Part of a small language model's weights.
Size: 16 heads of 32, MLP 768 ReLU.
Architecture: LayerNorm before each block, rotary positions, biases, untied embeddings, attention and MLP in parallel.
MLP neurons of a small language model. Each row is named by its layer, matrix (up: input weights) and neuron, and shows model dimensions 32-127. Each number is 128 + 24 x the weight over its row's rms, rounded and kept within 0 to 255. Numbers have three digits each.
After each neuron's rows, "fires on" lists the tokens most often at its 100 highest values on Wikipedia text that the model never trained on; "fires after" lists the tokens most often just before its 100 highest values on Wikipedia text that the model never trained on.

L4.up201:131145136124117096107109139121147109082077118158127127139132075130088094153125115121138141148160142128137140114133112106110113107141149108107145118086134109100149143116188162124152138132134171130103137136081118094145113129131136120117127107105140154117167105185115094166108117120119118130
fires on: "s", "S", "Ch", " G", "g"
fires after: " (", "-", " \"", "\n", " type"

L3.up223:115125156149142109144135147100146141143089134118127143134111113155139184119081131104151105108175110110129076147141076149123077122122085172160117138158170123107124124125197122119171118110157161129131129129135126152132135113153105129149117153102149135117097136132128107106129105124075103162
fires on: " States", ".", " Canada", " Oregon", " Missouri"
fires after: " United", "S", " in", " the", ","

L5.up480:140108100126136136155104127148108128102118136105112133130138104162118160141139111172176146100151162134121103132163104161118133114131152155117106092115115151145143161110126120134131108155089129166177104122111132164118114105120131117100109161165130162144148106155129130125127161129136146149
fires on: "\n", "."
fires after: "\n"

L3.up195:114135179152122135189135139111102127135136149119148126099120095117122138138138141144132172109096128128109121128121143182129098140148143164115142104130176108134130101099102175153107146116163138148073176095099130149096113087148099081134080132099137169119110131132120118134124117109137153136
fires on: " ", "2", "rel", " van", " Vo", " Lar"
fires after: " ", " November", " March", " October"

L3.up517:140098126092138103129127127125150170159116158158164129131138135125157160136128131135128130173149123100138106150092161118093160113089160163131133144130123093154139145091118129158149165102159128129085120128151136141115129108146092101135134157109129134161158120141126127160146129161104137121
fires on: "0", " of", "s", "n", "ú"
fires after: "1", " K", " Ha", "8"

L9.up633:160098119150149131104111138156136128121129132147119111096150130132169085105127133118157114109120146152118135161162165120116129144083134146104153119183111126132128104147154095109171107091113142171145112132116123128187104164114140140137135094151123144142116111119141108143184199109114131138
fires on: ".", "5", " ", "7", "3", "6"
fires after: "9", "0", "8", "6", "7", "5"

L3.up279:130122145122100105100123105172097093118149162155132126156119110096109153083117133133120165174180146120148124090127104125105133117160110083121133129060115147127145140098139115136153145146159142135132140157139140123139123144125156141084119090148167132119186135140117146128097123120166116145
fires on: "G", "F", "c", "W", "ug", "went"
fires after: "\n", " \"", " (", " ex", "==", " Lo"

L4.up495:176095139128150108092178125172132134116150125162145160135100154118156116128094156151102144146136108142132100145110137126144139128143163049117120128129129128117117125116148132081117163120100115135105123146093131141174145089117178152126133105123114140108158111125146148136122112155137077162
fires on: "N", "F", "M", "G", "K", "J"
fires after: "\n", " (", " \"", "===", "=="

L5.up546:146139087119149098139127069105138143127111125124133152138134124131148149156091098156113131109151128100117104113120123101091098095163130134112133116155165161140125120101088098102124131211161143143087130125123170110136122107109161144112104150105136122113153120135137124091111149083141106146
fires on: "ul", "-", "th", "ult"
fires after: "\n", " P", "C", "ca", " C", "P"

L4.up679:103086133111190160113092120124169155133133128134134163129113118127120164118113160103098122111077140112128087144105160089115140095134093125122167095111063089096155117123132125122107134127127127075155162078154117147107132089151129108152106128108146119123109084090117155097105160136163149087
fires on: "2", "1", "3"
fires after: "1", "0", "8", "5", "2", "7"

L5.up97:121149155130152125156138093068083137141139140129127097135151111166101079144155133141149119121131088106138155125112154141116120148145111127156130193122127087155123165076149127093159115138105133087117073128144140163171102152150111091143162116147119136115094124138142130131111082150119119118
fires on: ",", "9", "4", "ed", "3", "ven"
fires after: "1", " However", " however", " to"

L3.up522:123111157074153110119155118146146157148099105119145123143099083136121166093113104138125114130116138133132092161134137146061163139118128107155154136115161104093163103107116127117093094103169154147106126114166087149102120123172133076092120128166149098111152155121109143117129156133153124125
fires on: "2", "1", "n"
fires after: "2", "1", "7", "3", "9", "6"

L4.up452:155129145141119127198086129157159105103151092118138126141150150134164128151138131132138121115149168131144121114125134132124117140119112083144139075114147119184145135105119132140109119144112156109145096116126118145073155112102112149202151115143140151123149109143098168142133115127140149140
fires on: "1", "d", "–", "s", "f"
fires after: " ", " in", "2"

L3.up422:133071148155142155159105098180113140122156165113143140080109152135106123112130101144073103132128115157104100140132112104143145117119076082136128137154125102122136107139105124114110134070150166175133120107129149109150154122109105121110125157146098149088164170156143151127138184125147126137
fires on: "2", "0", "1"
fires after: "9", "1", "8"

L5.up242:131145069149134125165056113182081113174139135154111136116156120105148150123112137184133125091136169110121109097155099089089105150141144142133103149113130109171146155143112146131096151150160076133113087137112116190108103089131142101123155128154100159152158166114133156116130129138132157175
fires on: "\n", ".", ".\"", " however", "Despite"
fires after: "\n", ",", "s"

L4.up276:126098120131169131125137164134127173105126123162138137148112091160162082134117166135116179129145153145113146138132148127136125093088135132160137158102116113178125103111154142162138134123105131101129148117121104122141133118145204125120136107149116103125167143134118109109106149141103132090
fires on: "0", "t", "te", "ro", "f", "g"
fires after: "-", "–", " ", " (", "'", " \""

L5.up363:181145082149096131175123134153157075139122131125116156099105128124117136117113118120129080082114159144124134117089083126104107114171155110144119157146173148201142179128149118156104141168132128168138143133132128182128114139125118111093108157122113155116111148142117123156126143158158172138
fires on: "\n", " U"
fires after: "\n", " England"

L3.up168:144124139149153143130125155167129094116142093086134133111152120139154145035106093119142157133151141084144113143181139112118129166106107123152096164112114126164151142108151123139113152106120140131105082106127137171135127123115097057140087137155125125131114102129118127118130136157093120124
fires on: "==", " it", " She"
fires after: "\n", ",", ".", " that"

L4.up285:126106124134206109075093160100150090095163108110176156109130128114148143131133102134091091095098131146139157153107134147087119118115142130108135119186124095146169174140137136128112188162128083083106110153141128125163120171100116130134111096151125145149120134129121151133113077113128122084
fires on: "mo", "o", "e", "ma", " My", "bo"
fires after: " "

L7.up745:194110127144104117117139127147119122146122133119132164145138142156126079123136137154091092168126086112165111108128155092118125095130149177111139135110118143115133124158084130143095102119122093124136143141131121151092140139149124096105126148166158138127167134143117172121166137153177107148
fires on: "0", "2", "4", "3", "5"
fires after: "1", "0", "2", "4", "6"

L3.up562:187082138123107113170145128132117124138107143150162127166151124135170134120127162125111112114163168121182097125134160144121156099137106134089144143091118113144172123147168131153149160134099130120130149127125167138096113141137170098115189129088138135127131155149119128093100129146108084110
fires on: "A", "S", "the", "W", "D", " A"
fires after: " \"", " (", "\n", " [", "."

L3.up731:146150143067150133128128126134101169150122106121116126043110074141101137123108128113100100131148107098155081140126134089132162131141161129135140139117115153114130118131153139101132123144139121135110162137137113061082104113162145132149139077139133140138099174114136151123148124092157121157
fires on: "1", "8", "mal"
fires after: "4", "3", "8", "7", "9", "1"

L3.up263:199101114119112087081094151132146100119156130144155134136123118129163112068118126155153123118126147090137153116140145148135111143158106096085130126127108159132182093130171134110102145129118104139091139154086141136146133111153118154151124117131120113116142115148188143161158098147133094158
fires on: "D", "V", "N", "T"
fires after: "\n", " \"", " (", "-", "==", "==="

L3.up744:126122102112126089152109076125153083068186111148125139143094136105120106137134143119136136147147131175140152138131147122114088139090117092113136093137122119156137138097145139132130132128128128141130102118119148136153129130105130142151155092195118130075124105123149169124135139099139115173
fires on: "7", "3", "red", "ir", "4", "5"
fires after: " ", "1", " (", " The", "-"

L3.up214:154145169108166123138120122153119122140136096147131171126140164122147145138090100121106110129126123149138125127144141089070139114111121118123137123157119160160134149098110133161104153111128098131107104124134105158197130130130108161108159137116134119173173137147175154126130106126143090140
fires on: "0", "e", "2", "3", "1", "c"
fires after: "1", " Grand", "ric", " D", "n", "s"

L4.up334:127132121090110126121131148097162141111139111123106104119112162144143123145131107122123081141111122106113121137086172099127098116119157112112116100148125142182140109138082114150091144132134110151168113162088106141160099157109118101110113112127117144121124179144122113138139158087150119138
fires on: "o", "s", "se", "ca", "pe", "e"
fires after: " ", " Mo", " Be"

L3.up194:143145137140132081141115132156157132154135185153132170105162125161130124114080069130118122154114159139089108116107135091098182110110141133151118120113113118136141129130127156133111099103121120119110155145082146096167152144152115121108116132151133108158092137097159154141140121125146158174
fires on: "0", "s", "ts", "ties", "k", "des"
fires after: "1", "al", "nan"

L4.up447:128113107177107084125130116157121119121157114132136119122130134143133189086101144137172095129175137120101092112152091123113127144103123140150134156084175169115141136087123092128110128120096131135130105137144132169139082154090146091085130161126132145082102139146112126106148077185141142172
fires on: "=="
fires after: "\n"

L9.up552:186143173097130133130101148106180151098163157144170086124109123163145187085144154121149073164140191133117133110126113153116069135137110119133131133101136123130141157141137113120155117097124156119126120127132127139127123110148149132126151131150134124132107131147128097098107146178144166097
fires on: "d", " D", "z", "1", " St", "ard"
fires after: " ", " S", " J", " Mol", " (", "s"

L3.up573:126124113106138101136115101100097108166141125061132104138088133122120108122127124142107106162129149139109165154131124131120095054117138120133146182179126081156148142126154148124113125115149095112160126138157117175149122104109118123149157134144135133122100143138122097130109134135102121148
fires on: "2", "bo", "3", "0", "1", "4"
fires after: "1", " ", " $"

L9.up531:131115107128149112160118163103161146154087121146106141136121118116144112175147127106124102121161064116117161131114096145135113126086134117177122099149126083145107163150182142099087107132161154152149154126073104126112120137122080131133154097126143149090147108121132120139125134126145129112
fires on: " ", "0"
fires after: " in", " In", ",", "2"

L3.up376:168082123141161105150154129109127175193149175126119090119145151115123128118104112133116094131155125143108102125140137136117118107128099104163136118148111123154153096127118088133122129133141170102126165075157122130100157101137129093140127108133149106125114113056134111137096166146128183145
fires on: "1", "2", "3"
fires after: "1", "4", "0", "5", "9", "8"

L5.up224:152119131144140138161056116148126145115130153123122174142156139135126116098109101203143170119197141145167120117174107120120095138141150153082140098118115137162122174138102122142113166143114086157141123133096160192109133093109135112150137121131135132134152185167142178090110165119127135190
fires on: "\n"
fires after: "\n"

L4.up536:132122137081121129115098165124149141163169099127107132116127091143133108122162117168110139153177094126137157145132120100153135127108117172134149099126112111156098129118161147121155161140179137152114112117116184143095110131118190109109111136132133154132105099087175118151108151129148160112
fires on: "4", "5", "st", "1", "6", "2"
fires after: "9", "8", "7", "0", "1", " A"

L5.up526:149092087108159077148103155130125126129117101120151136132107091136125116104128120160169123103143164109099116124112135124136137116134140139093152106140117140163177151103118128138101121144112091111100135170143179210119103133112113125118147108162130157129179118137151136124121118135106156143
fires on: "\n", "1", "the"
fires after: "\n", "0"